{
  "rope_fraction": 1.0,
  "lr_mult_down": 0.7,
  "final_lr_fraction": 0.0
}
MLP neurons of a small language model. Each row is named by its layer, matrix (gate and up: input weights) and neuron, and shows model dimensions 0-127. Each number is 128 + 24 x the weight over its row's rms, rounded and kept within 0 to 255. Numbers have three digits each. A neuron's up and down rows have the sign that makes its largest values positive.
A block is one neuron, or neurons of one layer that tend to fire together. Before each block is what it responds to, as a language model described it from the Wikipedia text at the highest values.

Responds to: Paragraph-break tokens after a finished sentence, list or table row, usually before a == heading or new article; also the space before a year after "Month day,".
L4.gate131:170117114141123155159155179153144091123151162140071128115128133122132134131134122121127126111129114122104121123118118175095138106122135134109116114125147169119103122158147131116121172075116137160127129125113095146109137125127138146143133109091136143139143101147141154093147117102125125152133146122143122103129174157111167149133112128127137154092135125122125108090118103134141142113080
L4.up131:133124131066117128178140121149110135093122164127098100122135133147091098132132173140142134127157090138112125123145116113039123138141115133117098114143162172135067093143128121169126143067166152131158130134094088117115104115152156131144105112163129103146139146101157162137150151144110083139152140129077117124090132154125136140143128165130114144104129120112131132124138108128129133178139
L4.gate431:116131108150124142133123150132134104069115150155127069152142145109143124138126165182127114153133122132114121111136128147107114114134119115148174146069118098134120113083144111122088153119133134164083127086136124186154110145135145080130109160142116126124127099128150148113114132094149136138123101131105117118141122142115081125138107117131164166090160121132161095113163124089134128117178
L4.up431:155104156120090144135101117136094139126103112148101100093147078147134148105117181061108173139107133094096148152121113116112142161124112141111104116167137155112105115147093146120111133122156158155084130155117120108119141135133124100127103102148139145130123131093108109130105149100109129143186123128132141129115143133119135136109158076087081120130158098110107115152123096131116126121143
L4.gate624:107138098154178147130091161129122124113121103160095106153149130107119101117109151140117091163142161144162116153159146150130107118124136124109100172145116078140096153126138120145107185106117167127137081100106124113155152125160125157122128114134131169137146157137159132142117149149165103139075139117159130116119142104122150184139140100101126124142139141113164156110120123167132126126113
L4.up624:100129128153170150159063120107130109120110113139100124164168178117148111126123127098094097150157137114127126207133142122121121139137108124116139186081133087145083138135111122141138119081113137127139122102100113077158119139173122106122116103167130178106130158152135143120107119104172133089102158103107107118108110138140143147146113117125147148123127129128139133077163077107161156100145
L4.gate641:150148139096119160113165116122132122138110122117137176080127086162113125118121095145122118167146121113102122145100123172089145162137137141137134138170169103146133129125120137112136170089126124102155115111147137146077145139145075135141125150152119135098139122182087149101108165111125170106146141134084140140093169120152104120149129083133145159156162113129116130104113152122132094153100
L4.up641:119108133105148102114130143104136140143159144114151126142142137136127116127153124142143114170175082138116129106104126151121145169103152182163084139121139096157116109157148120129127108121123150137146126065131157099120138128109173135125137131113116170130134094118118147113106181146150136124095127147074152146116108152104119130168171195140176148141162143163161126124133120137098123145118

Responds to: The space just before a four-digit year, mostly after a month-day comma, "in", or a month name, as in "January 18, 1985" and "In 1940".
L5.gate5:152177112116168125153106080126122133116086118141124095128138148089108084145184133119150133140099141082127148127105152100156158121103099139116137119110137120149137096114106124154129123125115140117112151114129160149160087132137129192097138071091109104123098087130151171128111135126086122127161154091121134154114102086140118126160142083131135188175125135152132079169128137156138144134137
L5.up5:168129142114136131134110086133121160111089119122144131093158117123116100145158120137153143161122115116097079120105164149127158095092102136104127117109127133138167096114137117138118157116135148128087163113134138127111143124141139112106152135108087130164153110076147150132148078115143131119148147096099147107145111134143149123131119122094118156122154170166089076173078117157144119141178
L5.gate154:127110072104141104129138168102121147131098123120133167151110136146124102108133152097127127119119087108120139097157095149082080112130116129152097109157118146100168129110143113106116180078149122132196123062122153134146141148159119123147144113137102119145109069105146131159109132148135103122091126083134155145129178127148104124102142138153143136153140129123110117127102129094108113123128
L5.up154:130158110154145148116127128100104115135120110132088094117114161136090161177159142116116109138222142131121136125115157159110148087144129177097115179104110167110128123123089114138158125138136126123153117143109184119125094125151146144121142131097148113094124137128143103121117105098125122103145129091162133141160158160139126160129133146146164132082105155112119127121165174140120103112127

Responds to: Final word piece that completes a place or team name, mostly US cities and states, e.g. Philadelph-ia, Verm-ont, Massachuset-ts, plus USA and United States.
L4.gate278:156172136156135106131111122133138181143193122164123166125091113113124157131099124139148129100089129113112178122117106090145112118129137135127152083174190159122156182151167139127099105141108154116139142084104095141088117135127126121098098167070141145135110104152094093107122101143142102080144143118179142132088152155147143125123136124104140125100094109123130136119139154123121117126139
L4.up278:115137105162145099159100170119144141082110122151115132114079071103128129145124113162137158139093103106103142120097154132112137118092124168128136132121139126092136144146133120119119109147116127114115147103122103127045072097171145134137152157093152171146142119158068139098115103138149141113094131113157167146162130166104110103109123125113181130113104090116097136144102125110122112100110
L4.gate493:111078159134176140117127108114123154133103114104185117110098100122123135114156131118144070092108115134112149155135161144155142129141121157114131121148142087075127137113107116114092123144121132121122095116118084097156118149106100162110170161115123098161099148083138105142106155151155119114133173116113136130085128127134117134129135097159160161113171114152107111126125161125160101140134
L4.up493:124119145161156103084123105103131127119152175172143155106131162127136125091108136104136123114124161085131165158152128126147130150181134096131132116090153094158090115136127106128115125132135108118112157171122096051158110135077132124111155119148140096098095165077087092129151131142121130163127112111135125074091134131122137159071139100127126125129147148118101148130083117122192122083113
L4.gate504:131099161177121110089153139145124123096113105124165133108107128101136106157105090111149104099151098140104132103119184108117099151123113141082182108135115144156136194119122087092123122089143133099189120113118127105144139130163106116093138157162158112083163112133101170115137155142116117125131126116123131120092133140141132143127118131098139127144124116103116147127146108108146126118147
L4.up504:132125155120091124106139135122108143095097133115117151084119112116156090080073130108087125113167141131151124170130115097111078163136157140125153095131119116122139131161124105131121112175135162124156135130136110111135113094113129122132164153149128139123165126115120143114152129099118084146121145119122131088129113107135143162098131090141121156118108106121126119108164125160128139136132
L4.gate674:121043106103097155116126126136097085131099127143128101176156152161127144164114105132112126125148101107128132118151106103137097170157162119168136148136129130144130177187110080084134096150124125095107133140160143096136117130141127109100175110158148112132122176125115164121116095111138129169117149109099111142108086145117080132126156146106124164141149111087143119118117105120121160103150
L4.up674:101067100120132146109151112153146103134132086155131100141150109157157121157109120144075127093122123124106164114143071069129127143143176137155117139146130139144152128175141095144136129134108123114139105143137116118089153107120154134111145158114122108136097145124141141136143124130124105138142190147110087158139132164105087115134136124094130150107153071099162165055127155157116162112115

Responds to: Closing subword pieces of proper names split into several tokens, usually in lists and tables, e.g. Dall-as, Miam-i, Mauric-io, Kentuc-ky.
L3.gate28:098134145163151099143153119125083107083147121150144101103120112128098108127164108118119093082110144095155143150108122153096129149139117104151117088113131108124114099157151099136109096088137137126097099122144172111116107137182095141099191111101143151120128143099145127100184128142105127115107109103120152147093126101129126104155090101114130147095129161113109101103171097134195189097137
L3.up28:109092153130104124125149132134105156161144120148159109109150113176105112122136127141111157137119117125142132167146110087130157103144108146137109126119139099160137119169117104098085115112170160111099130171109143117119108111131126129140152089108121134127112083113147100139142148135106161067157098068105162131090138163166133145143174125142162122143160159102143136171137055164176138149157
L3.gate87:158149123105124081120182136113129149122147096124120127156101118140134098125120134121106121142098121119119170101079126067156155103098150142127102109134106117158147178131161102188112149129139125117088104153144127133111146138168117137113118118138066109146125131158121138109101123132089155133122109151052145140112143147171131146139119132106105097128094143135126104084137139122154099081124
L3.up87:115106157169149118137160164108146123150059113102093103134158139120136085135095138073139140135149132121110155121140116109112160106113114144082121120148124108122125148108114129123085183143114160138095084108144129136129102098084100177080148134135128117094116147208134121151132130142133102123148137102140112147105150151123106151151116158080123120128103130158097129091117146137118119132121
L3.gate166:135098132153150135120175146150150105083126088132119115141137116157123115114129133177134147097121117094128096117127112115122083132151103115132133124154152109153100111141119165145135106100109128077074156166112120154121131129147135167116097142079159104117123080083177118131121117114087121158136144165107135068149160124126149128131115079080104129104112134115129112139184137096092162159155
L3.up166:134139099127101111124115149124130119116116120123119122127111126119119162095121153094117162143142125089136167171126087122125118126141144144141136163100160094136118139159159106100185136175123120122124106160122153097121146145124157147108127145126129096113126126096116125099107113087165114084154165142156145109131143122103117165112129097100126094115103092105142051104177169096086148128139
L3.gate307:086121160123121121140153171122093156135134131103123105151145124125131144128104138161117120125128131145169132134089122142134120131143125102076095110080162122136110120117175076111138141116148148072112124137150133130133138159143052075120130122122136133145165158107094168111156119121122113136109136133097131107098134120139115180102103089125124130097109083102181116134119099116100146149150
L3.up307:139126164185088110097125119075116172109122081126115147128138143124101164146119106113125120111142154115153127126115137144135138108140177142127113133108139121104164151117148106152126112126128156103103129151140118133089154142131113116120122098124191136120144136113161137189114168131154133134110110093137167121150123154122163111103137097114080124127088106148131154131172130111152148106161
L3.gate415:155092186130086127135128125120123166124093146187104076140167081125154103129125096100144157146107127148119188112075166109129114143104095132092125134118160127112121131168178156135151125127181179149120130114129132106122142172132154168130126138150171151122073106115116109148180168111119143132171163104107169145127155182165109154133128126080143125155146105084117095131133122100140117100139
L3.up415:143123122091115116141128106124119102115059094074171158129153144110128104146130128121118112111154175139127120127120115136140140142099115112125154147135141126153093126124128068123115103150111165131131161108103129141156108154180123086125101101114124169124154122128144134082114164158094122118120171096096193116104122106131122165159125111087133155144071091088139142142159093114134108107111
L3.gate478:137120159139150159101096095128135139162121151124135068097129141165165087148136091149136168101158108148162068128116149113158159108143136112113098134112125107149106130104152154119138123147105150150131135116125162106122157129152124115127112116105103121171122120170104148115141150093124100097128120114120159100104151143128113122131114119098139109101135163133137126147146110087103081142148
L3.up478:140104127135111102124163119148086122140081135104142123161158144128110123135142185121139118129142092134124108174140146107133097135141083089101141147135183162082108110173142107141111140147082147170133166109109141133147121097111119101180151102122136116167119084121148166097148125134094107124136088132124138128157138127178064124138076140125134156138127132181133128111148123141107143107153
L3.gate604:106123126174110129125121150147095132182120117115168126092122115136120123152092143074114103112133177116097142150141155139124120126164134134087122146129143092153130145155105104126121071127105161154099118130134131119168130125165134108128149141117128086128144148104099100150163158114141129169118166154155130133114082133157137152139110131104145158142121128085095146112167135111140141118113
L3.up604:127111134142115123127157127129104081118118094153159120139086107138089115118094165095082117090134139128110159125110100126068095146127097137070130122158110092125139131130090089150109097131118157122140116141174170133148160175161158097094120134130171105127121130129114089122142121138155142184124142149143164123153116138129123138145149154100151150166106111090108106144162110136142147115141
L3.gate628:092104143122133099087127110119119086115181121131160161102118102165129177090141160120115102132128139135150139161174136106128123101135097151113160159118145119103145124172091102131141096107161116138140089102131157116143146130139159117129124083145091115155103113092163151130122111129104136111122127089119123093070106158124121106133133161093121135110083117125106163174146136127150136146137
L3.up628:148110158116112135140129106051126104107094124150132145134177071133188126128136085099132085130128112140116145138149188134127166102084151147099151123135142108148114146123117139138151080142138142146144123095126137117117148105109137123103150120113099151128170149150125151151177118132145158105138133150120175117123127150158133160127134146145157148134116103104126169139124115125096095165165

Responds to: Final word pieces that complete English-style surnames split into several tokens, usually in rosters, tables, song credits, and place names: J-ones, And-erson, Hamil-ton.
L5.gate149:094099132102135130097115135142142130136150113130123147090120125112127101095192140143126125135090114120126133154088104105155157114152110154113168165129118120137102109118141147126135112106137127117124167135110142074092134138138152121163166095096116114159155132145160119094155102075139126102153118100166146127121122100138098139128135096163137161172126097123133118132167094116198086128175
L5.up149:164150169148125122118144139109148162105126125165153113089134108136134123122169123098140103115149162161118099164092110126160154125123149102102115105147129099153097151125116173152141119143130170092118141095131115107056120129099141121133129142144117133131076146078093127166117125125113110103162144130154139102128132119120141147105155123117173121132161153105186151126120098128113107142113
L5.gate215:133139112081101137106134168118117154117141174188134114126114091145110149112192133082128146114161119143118132171130160147086122140162117113106120102115111157132094171142121136134141094124115122178151108151127149101150129125166161127128134114092157133144127128155139114170100115106132076180163093121155166145114150142151120151147122132103166157167115126124117131122179133102171123131090
L5.up215:145123115101110144124140139186137099120131128108142148131103118117155164121133113145179076118120181193128163122181103111147105118152127110104126134135145173120116129126128077071104104143148158162123131117131119131126113092089155103131142103125127105125155146138137102154159149146107152140142130117087153135134119129162141133130123085138123153157121149115120113157167155134131100138088

Responds to: Word-piece tokens containing l, mostly a lone l or al inside split words, such as friend-l-ies, feud-al, B-al-let, S-l-ang; occasionally semicolons.
L3.gate203:126146137141101137114128157159142084142126111093149123130139145116110123132121158137097130099163118163099123125185130162136130169081152147127130133111130114098118137157092116126104110133128153092146094118141137163138114117165154148113183119095190148147057146099149146147121119144172140152162106169131181133124151161113121124128152138122153128088137131144064154100132122121123148169124
L3.up203:137118141122181129117136120118092137146135127107104135139140129124161140132138088174118131136077096141137127100128148140135129146150139143144110130134108106131150153122080096197137155080143091086155127155156130122162135130145111136101126185145073084167144115131134114178125140156069144129166136131108094155126099140118120116146144139144112124109098140156122101116122134135123126126126
L3.gate210:086150105160144124100177103134122125131126104149112131122115150120144155109136105143086161133090112195082141128116145143123103129159142102117105093144095086139165117130148097139108140118143133146118112136119065167122114104134098121115167096184118122134075156138145136129117146171136101167169154087094131075112109157107115136142137158122138105129123059105155109108131138130080126174108
L3.up210:105122149130148110132148175110122118147145124120115159069157144154113124125088118173127079135128153138098110176121117110130155082153116135146143113118148151139126116156154121155129161112149119119162138123116103120144106126127160123122064133076102113145154103103129120122149127107118108167169096110133112122145145094142091142129068156154123104113113184137103107144124144099098107198127
L3.gate236:108074131134118134160152153145124176113131140086161135145146070137108121110113104162110153137118137123111125100088111148125145117155119108134134093139116102103105149133146106163109104125131116152067164080143117119103128113132175128099095118157086132134072144118120145133143105138150160120135111117147151083109163121108154131155098161094122137138125121167105123152114108123128108094149
L3.up236:114139116106136125120118142119143181098150101151134131113123089171144128094099131135111138101093116152099116156109065127130140132152112129118097111079127111153128148140106109104114117151137125106099105097128128128143103070124136092081119123088135129114079139155126126115117106191095103114178142097121152134096172099126123116134130113123153129086083135118113108131086170127106117100157
L3.gate339:103155114117140135112180113125141107140128086082112116143119147182150168139108116122125130134137142184106119110073149140133131121124143147186156097118165098077118121142149110147128117125124103161119109119107124121146125112192108101142121141138170156156127152140153136181126093123142087099095135129157131137116184119135126112187111149143144143064115141176183104131104149106115114158111
L3.up339:108146130115137122147151116160120159149117124122139132168155154164148130139118106141093144154092086156131132100101153108096116138111136116121145132138092104156104114138143161158122132116105138116095172139131128148117107123121100160106132116117144140102150143149099086154147106132139119110143160167129147173145160087142146175133124117079143173108155150101158116146119130128131105126142
L3.gate341:166091094151105118127125177128153101118127121125094119107168065112132145124134125175121164157129126142142129129123126143137120098140160148158151159094122132144117133113116149142118111100090131118102147149130092131160156163098178147143156104112098133118174144140108089125167108121133155089109124105143152084108160142107115124115138119118155149145124147111127148121117144160125157132142
L3.up341:116169147136118138125198118118163147154085104126080161123121133136124142154119152114067087125093096140102138129159118101155136174120120148176144145159135106122144128158095085158129121114113147142081113144149122134114126133115131102156113099131137132119126143126091140189070104134095132148155108146103140178121102135089161119140126086127105137147124138140130152117122114140128161098141
L3.gate558:126177153140129132108140128179134130103098138135114089117133141155133139095110148110099093156132108116106120118112139121117134140153168116154177112133144137111155126104140091134117100109115115145136146101123145135139152142110152109130127152083156100114119105181170108147138089114125102135179135130147056135136115138169148157121118142105110119183115085124161117135119114151126155137114
L3.up558:136142146096147131091118139116110119120111141117078098083079161105114102107117145128087077117075097123170134134084086106150094145132162120164114118110118097146113176120113156153102149134119109119118153123150177132136133138136081162118137140089107133122128116088120153094155148129155141160154137101102109129090124140119134147162107130143121126130127137095041165125099119143142137146130
L3.gate596:125154133134144106125137132139181115148117139108141132108150054140102139135127169105144146120121110140137132143144152162164139160136096148148119154134148104161087138126162128183092103103116163039137092135133150147129109161087137082114113142100135090088143093162119134121129133177148111094156136114142117126105150117170097161131120107136128148153138135158144152124110128097134123130155
L3.up596:072130143161167129134087161110136160095105112114129111096124102094120160126112142112116150148135107115140121139132140140112119133120119104138147079084104131163124078140111140153142174163145136128157164115162168158135119164111142152132130176089185103126101152128149121160140117113134143159152142081191092118157150109097107131128125150154180108110124120169146143138154117167140112134095
L3.gate702:115100136158150121117115160102147134168152118106134098110128164126167122120123134086144110133137117173122095147095134142125130119108124094126120143145108117126102129093100107162095133140101114125125133116133096153126142112138175118128120129148165141098116094173120157127136150126143102137136168130120106143124151058106083094125140115130165152091165166105143121118149112140162153113047
L3.up702:094099126128164169113116064116127137157159091124154102156120140146112113159128156128091088125125111116112128104116099133177130134113146113120143104157163098050150142119151138109116148151122110126131132124143152171141116114128114157133108149124120117152132131164128096133185087112108127172139157150121173136131139121078121133126110117178144176112099135144153138082134087137126101117126

Responds to: Short word-start fragments, mostly l or st, split off a word where spacing is odd, such as l-ength, l-and, l-anguage, st-aff, st-ating.
L5.gate164:142088105119120148132131160139156103140112107149111119168101121158129146126105150139127153098152125148166135162133137126102152127132065153145177170131162106095124130145108130111173105132094106134126149164123151123138191129143134141141163103127121133137151095120171042135089138106101113138131145099134121126128089122131151131125108128143119138114121083136082129116143116126123126160183
L5.up164:133107094115136122135084164141110126120136148105129133118129128173122200082089121083168119158116137107091151153100113144106132102111103148100155139092136149094128136131044136113127155128173122148112119087142150085134154107133164125142106092139161097125153122135152101114104155149136095128134143157122098085127106102139129138143091142151092148125136123111144120063142111145147145139109
L5.gate181:116132132117160092161128135143123141102136106155142119141142118105145123128127116113106123150133085145107148146087145124139111136130175120120126125148141134147118123106140072150117129143109122086102143109187133087093139162129098150112136127131114110116119166101135081108100120116100172106160122101125137114096091117160137089117123146145125130154157136128098125061153121177155115087107
L5.up181:122163145150134127128117181126106130101125090100119104155123141160110105135093133127120134127151086120121111152156117117152147112145130135151120174085136140106129108148122111158152157119138172109069110118135083130133133111117132081127134107153145090178123169159080127148144107117147109158123138108053151138091140179149146147089127151107095173138133146131154126150119106134136091126163

Responds to: Space tokens in dates just before the year after "Month day," or "day Month" (April 5, 2020) or before the day (June 27), often in tables; also word starts like estab(lished).
L3.gate19:105145088121112151101147176129088110118143137127087180078054137107155118134120148109149102123155147143106101160142098101117128182134153153122171069143097124143154144126137119128077161138113101130133156152151147134181152154113138120104137126162163094146135158136102089151137108122144152159118100132137124108119081127144109121119104186104123126190142098117129141092138096146112136099113
L3.up19:097143121125097095122117130119148090157099098133110138141109141134137133144070154144142156098130124117161144076119156189127121120098136121134132103119143118137155123131141170145127125140117161128110149151209147156106096139126153145098147170123141185117129137130136170083089129130138103118142124093082110116135107111118090132113115113127116120113095129116121149120061092155143153127160
L3.gate126:121111172114135097138128139125089154123122075098140133135157120132125157137098136139148124159133128129127114123151139160121138119119153193146148082135136118139136137136129129133145138132168131102063130091127115102119161147157170122103166137105143102158087095148121107131134113096126178132137130131137174131159141135118069103061174149137141083167126128119108137103140115178125117132179
L3.up126:074118094108130105086118082138119131133112117090189174134154118140146134109131142101120131187127100100121142141140129123140127115114152111091124124067112127132133159110137124163090147099111069114119089110130126136161126105127127152096186140132079150091159105096191138147098140123137092153099071136125144150087138141138138161142172155127119145153149166160149115144090141157146127103131
L3.gate205:170121083104187110078107111136118116120137151178128111128169120126151111104139156126124117137111142142106130116151104127201137117128116103116071147148121150172109137097109118128128124145141149169139138147150155177124134142123113154161156123187134129139105136103151118112123122100114132110140125084118136111114141113154122118121157153121087122144124125161143120155143139115132115098149
L3.up205:114115114137125147152102108113106164084128109112126086148171129166108091129142109185088095100110123113135120086137141150178131109115131149117110124093096146133095167138110142114152124194133116066105139125145140178138131129154145153125150158149181173117164152121153131134139123118129148124102138158128127138128126108160113097119093135133139133111136111179168131127115122079149144155128
L3.gate214:130107088092149124130132126107119120125100129155147177105169075147118124104135123114141097136147176111136110097087124134071127137108146091104150140169106120126109162133131114094133155105132122158128119084113098132137152188117125114151152104157164107147117144156154146153158177112153128138122127137139104139107134119160104125120167131113131146137151090109115147120112119134120126180103
L3.up214:127128173097191135131118122131128173119137144163106136144094114127127158133149127129146115136126152175135112150143157099130114128155157131122121084126152135132119129096103108106138175123120107114128128154158148111150138137116091138079140139105154172091127098118117144190145130091141096105156088108138141149126122151101144139124128163172158115119108128117113091127100134160142102125165
L3.gate242:130121097131172106114135103126139102133122116168137123121113154131132105122153166152174096129127151173117120183096097083085181100118166138110129092101097114164124103141148116098122110132113088134120173130125150129105105112113103080121156162098120098123146129104103136138126143106151087102100119128119132124132148129109173092136154164103135143128156179120123128167114103151126121132129
L3.up242:139120136142120138159152130141125142111139136128074120178144094144110124123069167078163175131123141070157177086130171092149119124135073124167150150143100193130106091137130135129176141106100149069161098143120119106132142167142099153126168128110110181147102144115137092105090152114107135132127103146129127121110110114133119150135120119130112169119150130130118111147124133121097149112110
L3.gate424:118079078155092121109130130146122100116154135171163124132161110145153095107115157121118100126119128148154132143115131129104084131147121109142120103138161086140081142134169129102133099134157144173164167096146130158165140117094130143114153123110170138150141127089116121121123123094117163072082143124074106138147115095133163133112130190104141126127170175117133141082135095118113090093142
L3.up424:083106144128152113158110141119091146152153136127124110159132150146148126077141074072131107148136126108160116132105160116135144148191116176140161125108082124131152133106086145116083113135118123131135096123140114107160137158142130141153109133146123191164124143138162133140152111114123071178135172142101181127127152132091125124127125139119173144137149117098085087139112104176119115129138
L3.gate437:149127127140172166100159107123155157121143119135148166151122129119127135121145172127100109105075140147119134115155162130091138150073174149098126152153152139107116125111115166110151149098147129105144152146123101156102146096152115150116115093124124146105121129173131092157150119132151118157109160126134129154114131149135138134116111078123132143117154127157144097153142139146176136134168
L3.up437:125130057116116159112080118124164109154134100152121154110117082088133102162090129105124162155119178121134117137159166118152119138152157127145108107106138159106100153128110115153127116091186153159135130114145129186128177095151116132098153109109158137129125105150109111163107143096098081149127072120129099145109147141110151132119131122143114112131137134142113153150193103139096148139113
L3.gate494:144129103179128111121120071091126109117125112131114131153133106116082128175131116132078120135165138107141102176164202140132146093170088141162184092137132128118119126159163104136143165120113124113132100114138148137107156107102117121131139116155152091115117105130135137166123131121079090137177117127102151085136132155156142113124103142098116147150133116148153109126133139168107156137142
L3.up494:165100107131166126116133152076099066119119131131120124137094130159168127142100080137122125118136151126109129111127101103125164137147123112139179137158103166132097112131097126098142159143130110124160159143127100122144145139106137113077078169090146083121107128110132129160125158118111120098142164055125159139108134160144123114143176126142161095133170161089094136115139120130155167108136